From a checkpoint of a small transformer trained on Wikipedia: 13.6M parameters, a variant of Muon for these matrices.
MLP neurons of a small language model. Each row is named by its layer, matrix (gate and up: input weights; down: output weights) and neuron, and shows model dimensions 0-223. Each number is 500 + 25 x the weight over its row's rms, rounded and kept within 0 to 999. Numbers have three digits each. A neuron's up and down rows have the sign that makes its largest values positive.
After each neuron's rows, "fires in" lists the words (lower case) most often at its 100 highest values on Wikipedia text that the model never trained on; "fires on" lists the tokens most often at its 100 highest values on Wikipedia text that the model never trained on. A number after a token or word is its count.

L8.gate91:538447506486547474518521506478536508516540517492498537493515557456493491532467453508492533494462467452478479503478541504477469466412503502485490497507503512497489527528515489489527505489520493524532499491506504486476511516485495501506544498500538473519488501452452530504476512487500502472547518524516495490527513506497515487520493499436507496469520484505497471480511451496528539491485481459480534532482478510477480510464501537504481523479511483511497503522487484512508511538465531531527473471515507492502430480467516500487487500542489460515528492519477499474520528502526494509514456531486471507442480530492495470511535503479555480485438500478522505499494512512501568486473
L8.up91:524502514471485476503512464523518523481497486491501450508442501516495493500505466474483517470485463533493492498533508516508531464496500488503501471494478474508524480462520524500516513493503481525532467466518448494476465508497470471511505496488471467567551488503481534515539467514504477507502539465464513482478479488472518441478534513501462508524501502477523498452538547517513429531492516493543466462527505536461475502502522479490491470486521489520459497491503470502489469489520480540479498503477518495505486485475485501510583478477473525478543489491540485498500555490478501517504476499474489524492494477497517481483524521503503490482513505540426466462476461491489491494448
L8.down91:509467517492516475486495475505480494490490472498488522505491446465532533524486537464484471507486479472535499517487444474478472506504523505536498489532504533515544536519507503502539538494524510509471537483507513477493484480552522519513469459473524466478536500483550572526486501465508513497516488522513494526506524506516531477529537501453496506496512520458490520529464521469482468508511507494542520490528534524531460500460501507527543506479486509475485474506476531462537523501435498484499483519428485558506528511488511540512486434505550520458484496507555492454535498481486496495506501501509505502485461486505475493526506455457479513505513477521494500502510520480490484507505
fires in: "s" 52, "solo" 11, "metres" 5
fires on: "'s" 51, "o" 13, "res" 5

L2.gate436:529464492513530536557505551456441477498491448501526476561466516484488526498481471535491506495510482503488501524534490520515525527516466472469514498502532502522547509497541511521460459504489507511522492473484485524495476504540513498502506517554514539494511452526528483482488529504480529510499529504467516463464508496506521502524466511525488515487539540480519496496544471478499476487482537501516481520508506491555551499467478494507512494455534513492450461534548481484529504508465470481506506535539481510512493506482470504470466496527552517488447533486498455504498458484511506489493453487488493528504528510498479500512497500493467534518485541496499489522454503474486501475452
L2.up436:508468500461518537556517501449483502485488448530519480558487517484515504513525453493496494497510501505488516530515466530482515497502460495477509506492501533494511495491537489518500465459512480494477488456488476518479469491505506510473506512573535482510497472510519477480499507481496503514553533482480510491483526485521491500510511501514438514479523513482513501487563469525506523465500493499509480545522486501527538506464478525494485476490506504496421491562555469465517499528480501513527528497509522507509510493456461512464480496488520464503482485466546458509476494490490504502494492477489471521485514513545447480463495491516476531531518504496494510514429512498508490455424
L2.down436:479486512509518508507513533511458510487495449527514525461524529514450519507536539498495476516513487495507479535508514511535507488531480498508536489505469514515481542526494462536511478483511497445453512514457519529554528522490492480460469507502501499482474476494501499506499530488480518520522552514480451505498503507521479493544491503455439513465501501470485528525511467526507503520492507498424506534511530534511523482481470540446506517481454478462493482539511480458503503487485510510487554502503530475522508524484450503495531507485497515507471513498513464492513475484529531510483494501489484463489526459484521500487518508494518521505522477544491471556456539541474500491427
fires in: "health" 16, "law" 10, "this" 10, "cost" 7, "lawyer" 6, "social" 6
fires on: " law" 16, " health" 11, " Law" 10, " This" 10, " cost" 10, " process" 7

L9.gate161:507492503478496458519510502449537486464475479459481532530491489517513498505473524490483503513515495505458534490515531516504480524461516510478508514496490492504502481495505502443519511517540532458499520521526539514504503492549484472527523477513471479517544470541524478486535485474498468463466493471484472524479540509513547485522491522518487488490530519484541458519451502524498487534503509522510490529489505503501489503525501470507540476522484443505499496473534479491502578511505430522490491478510548483522495479558477503514525496511481517481537488516504508505526519508464463498511461535507507501500518492513493482547503539510431544545499535536479511486551483533512517537467
L9.up161:493497487499464526520480520500516460532475510513547492476479511517529464499492516470520529496480466539510491547495463521497507521463520455499514512512508503515490458513490465543482532505532528503512503502552520519488501481545474443474509479523531533468507487521481459488481496523515516475466490534473486483522492487493508508510531500502493481563501531491477511475483482509552493521491446476509492505496537489521493487511520523509555494528465485462535573533486490570511519509506538517507524519483473496502508484530496465512494483509506485483514519527473489511520503513466500478476493496545498496544493472493511449542537497520519508482481545526476446483508486467509509581533
L9.down161:474492504512451473506513463532503490488451506524476459478524463523529520490450526495515518492503517470538536464514460500476476513537502484477511556491513541531514487485531489503494511464481524530523503466486499524497512487515465467552506521488503487479509528484550477534439508511479491480475539482517494541527509526500513519460503545477464483491511503506456467511440493492465488495506469525514509490544511534494482524465468528550502507486477487500478493457485494484524470499466483520464540487484501497470454528520448486534500512494577463481513463470545493474527497504474525471497483518510507472516482508483523507506484494516534478526487511510479535490518515508503497511552
fires in: "that" 75, "whether" 5
fires on: " that" 75, "c" 6, "ther" 5

L2.gate276:525487486475523503532508520523485541439519490469510493511519506508489496538496463488510532486471456501507519500467475456469502513477489469516506492512527479496507489522497512507524545488488471500503491532516522536531489513523475434470486473513526471501530526509510456562526491497498495534522496504538552491484468493520507526542478512521509564494504476499512468456465493485477530488498491453496481500480474492501497549521477507475525553481498476513491478493507565489494536513503496458531482541520487563456530509498526484506469495544518532543486533447526519481493494499510464508507482522444467493548457506507527493474520527500481488500499539479508497467499499486538494466516
L2.up276:507502488494519470483471498483504528520452510533519502483487449473512492519558496508525494471509481565533506531497518496494481517506478492469483491550503475492506506476518497495497542511512504487497538488486487450534516512498523503509508477525437491473497471517509587502490525472501514550509495538507526549539507481523534472491491506541536465510520493496484509523551543526529510504534471516438462470510527486533495498524589471466523523481493520461501500462511486499496527479475505551511476555512491464538477508520500506507510506500485496489518479475482483506465507509515510519473500488539495524501508490497479547528537519484478502517478499509477475520515546519515472538502
L2.down276:542504476518457471509503466463486500504479518487455462459515502479519538519518478483516565485490484533486540508502483468475488500528499468490533499519525488543497484447484477491484551453494499504465503469494493495496470464559457499517566491512439452525506472494527562520507513492511504520472552504498549514506488496513518480518522526529502513529550510521527492528514538538496510521489515533454448486500513543532475517492526473492484498478493497486518525523503458494479513501525454501513480510531461555504457517542523521524494504492488514490463498500512500474528521486496503534500502498493502488528489500484526491487505514495482541477503448503536497510511499480538491548496
fires in: "line" 16, "set" 13, "section" 12, "federal" 8, "composed" 4
fires on: "ed" 16, " line" 14, " set" 13, " section" 12, "ated" 10, " fed" 7

L14.gate520:475469492474483464524497542532492523491498493499502475506504513501493477484577498531489539519456461507485470535527488441500545521500478468492535513493502511531457468484503470478536458527543495495534461464526509490497509505493539540465494507515512519520499559523459528506507528501453442492520448481491526555470458481481505519471498566500551519484486511489462512546491539477548485470511466470510472482514549529480499495497504458492526496476499493514516482480479509476501478503502519544501526492514518529521531478521540470495509502501520537506478506527493502496534494461473504496493513505518505528488458506493494502491485487507513504514531492530486474512552499518486475535484
L14.up520:509476494488476491504506490481509528478503497511476519543467490484483500482502493517463495499516454537477483543514482516468480520487493457524538505493529467493503500489448516514488532490492519510483481502469495534522507476523513518511484465498500472552493505525492553532462525470491528476483497490493469537508471497490477547538497529554541519530546478471566510542515517510498516482524509481519457446538499504485507538530496457494479470446523456489550493518463545498500462510483546525484503510502468501486478469470523476497524533547494506502500493516502520446494462486521502511513489493556480506501510470504510493551469526478479475484499478542530524505507488548525514544497
L14.down520:490468492483475495481502540515522481508490431504495466474525501520512494529511498498507510490489511496488484507488547477544554535497530456487499483536478526511515510472518491468472453486505539471515513505536491478521530501495581529541534485487498505554561496479489489515487536538491518521519457475496480479495526518526518513505509506475485497500498495486462488507504491477479490476439461512450518498506533526574447480489520489523508508493546516517526506495501488535496505514486483503504531508459513486518486532519474481489506507500514491487546529523476498488544506491472460529466481471478564505475488510539498528458516505492445547506513504475489525477514468541504521532486
fires in: "was" 25, "also" 8, "be" 8, "took" 5, "stayed" 4, "and" 4
fires on: " was" 25, " be" 9, " also" 8, " tra" 6, "ed" 6, " took" 5

L2.gate563:463473509484493516494541533523501503472474529508538525520519511480501490512524530524523462487506490527479476536493540483520506479542466507505503518446505520473435546468523497507460490477553465530473487505492514509530542520518545505462477482504493503504506524511496479550535499506511490483480479503503490523457502518524458517518449499504511513492459460488511491518469497518515474507479498548488484528529497531491516498467498498517525512526492565510474484517459468530475499526477498486503483470510531476521498504504464547471512499497538488485495527514491501455497422470509528481473554553482502479479522451499452528530509469537486502487463478479486470518505511498475534490471
L2.up563:483499518522514492517527531495462494499508520482487504520499465459502529531521499532509492485540495507495495571510512465526495534531515532495511516486472527532483505465483514444530460466549488497501491481512478539516525470469528513433499505472509513521520510508475475577509480483465497465511479461506503513517518543502493495515485499529531512516480506504488512498470452495499511484491473514490517550532508504510492479475493486533538504536467500446463493514503451521498530516514550473478490457483524484552472505550505520460491504518510490493463529509518531494516456524525513480452496474510476426525527526481498498516435476498487510510493503495462495488506480471517512460481
L2.down563:466498528464504483489517566517487484483482485519490507515517493495528484532493513492484492516517478531469450490514507496529518477541526507519488506484492543524505503515507467438507491515482507498497469458500441521458547481447539483481528521495497517554487470515490470527523461499495477460520476472524513544490522525529487502484459498536517533499494488522499481545490511517502517522482484549489484535505493550491442499472478524511535498496547471441488507536486490535531496507504498491479467491477481473500466498518470538473492485523482497520490514465444539505473460552489468500472527485454496467467535448506512503479477494482516500496459467525477501518497494470501476517481
fires in: "well" 38, "ground" 8, "either" 8, "rather" 5, "put" 5, "expert" 4
fires on: " well" 38, " ground" 10, " exper" 10, " either" 8, " put" 6, " rather" 5

L15.gate572:502485500545477493489519469484534538495506429514505513495463482495526467485534499514512529526510478459515506497478555555511499479501501475506527515483488504469516498506486548459528486488483446528534475505543498462503535518491477466511490512459532475482496477501506458516546517505510447498505490569526505518501502545487503480458516490530489494522490487526440507492498500504479497462474516518512485485543532514498492467480519463496462518516515491494482472470507506512456521491474501498505517554475522492520484510497538496503449484487456532509506486523493523520487497493490460555482482521477500471468496476430473478505474547484502476468521503456467546480481501530538501499484
L15.up572:473494518523450496496486487486503517509519495552505474490523497541523514509494464501504495543501503469489499493477541483531479483494496510513462464500484499482500458455530504525481525496485434558484503515464494515503485498534483509496524484501515519516516495477479525509496484513513516501501516469518472496510487509516495428509505489456448485519492455461499487518517496492486557492476516443568469514486531473493538483496494459494509530535515508538516474523532471482520527515500479518506467531472463473467498502497456522455468520460519546493506459505499530506498530465563477487502502488463538525470480493494508528478483496465475491466456507485468534444525472469509475516486
L15.down572:490545483497519504515525503491473478488483378486556519458476498493492495518457512500527498465453469477535517509543469501490465493498506469477519499513486474545539561483487508472512527509522448458519475508490528501516493501528574520497490480531510478485490496503526533507459466495498484492500518527468499537514524483539531513524516530529474498544489507501501519500488520492518489506492464493477506507553500499525469454475499491496487474480491489459497524507495516485502502492527488495492490483492479506528452515490455463507524494502514467496464483508519463501534479512486525473519488523522503488544520527537506482487483531515472519522551486532538518501488508473510529512561
fires in: "of" 33, "s" 8, "the" 8, "for" 6, "nearby" 5
fires on: " of" 33, "'s" 8, " the" 8, "ed" 7, " for" 6, "by" 5

L13.gate537:463505495512517492487491479487493490523487439509508494491529518522482450485514539514492485469468495492507505441497521507539516454501508503458521467511511528521504469514486503466521491517478483511480515492471470544503523511500490452536504568488503508536524492487440482510493535508523447493556458469523505483481521509528475558539533559553478508486550486509474512496484486496514454489485463523453456510484521538487488492474505531542429450520470486487491494478470502503460511526490487497539521507477502514537503492488491492473511467479493444509485483498491520504525539479461507519492503513504482518468496508435486509481493489525517472468481490510513496507510483492505481503474
L13.up537:549503529553551511479535473503506492530500464456504517471487509473471507502495461516464500474568524476467516543511512498562492486523532479498533476495495481489522458494517485531508500494495515534513474530481513487492506470530519529473476475495541502482526523511481445486520483527467492503437495478496503495481479458477517493481501501527482518526536473482490459545453502507538464464543543504526501521470493476476498487517524495487527512436524506543504554529469487501478511481507539527507495472474484458512505474507481512487509526495502485526514531525452517545500528467461485459511498448507492487481460516486507542489495481488493492492487474479494484456511480477504489506492
L13.down537:494490476545537473465536486477534511541533443562528506474480494504528494523547518519497516502466492493515513433505500500515517522529460475511471497518516496532528452539526499436508493540486469534506500475511492406498492514499511480521499502523498488499560481512550510507482509497525519484453493521505488528471525535474490490516480512506485490476438507479508533532495500489496465500500555496520490515490509525513495510490502513503532470512499557511496521488540498497546518501560452532491514523493567483495506507508465540519514492518527494511500494515516509482482476485505467471503494515478486548501487483511480514476536480505485518497487525489505490505540509489485532538544
fires in: "the" 57, "s" 6, "of" 5, "km" 4
fires on: " the" 53, "m" 7, "'s" 6, " of" 5, "old" 4, " The" 4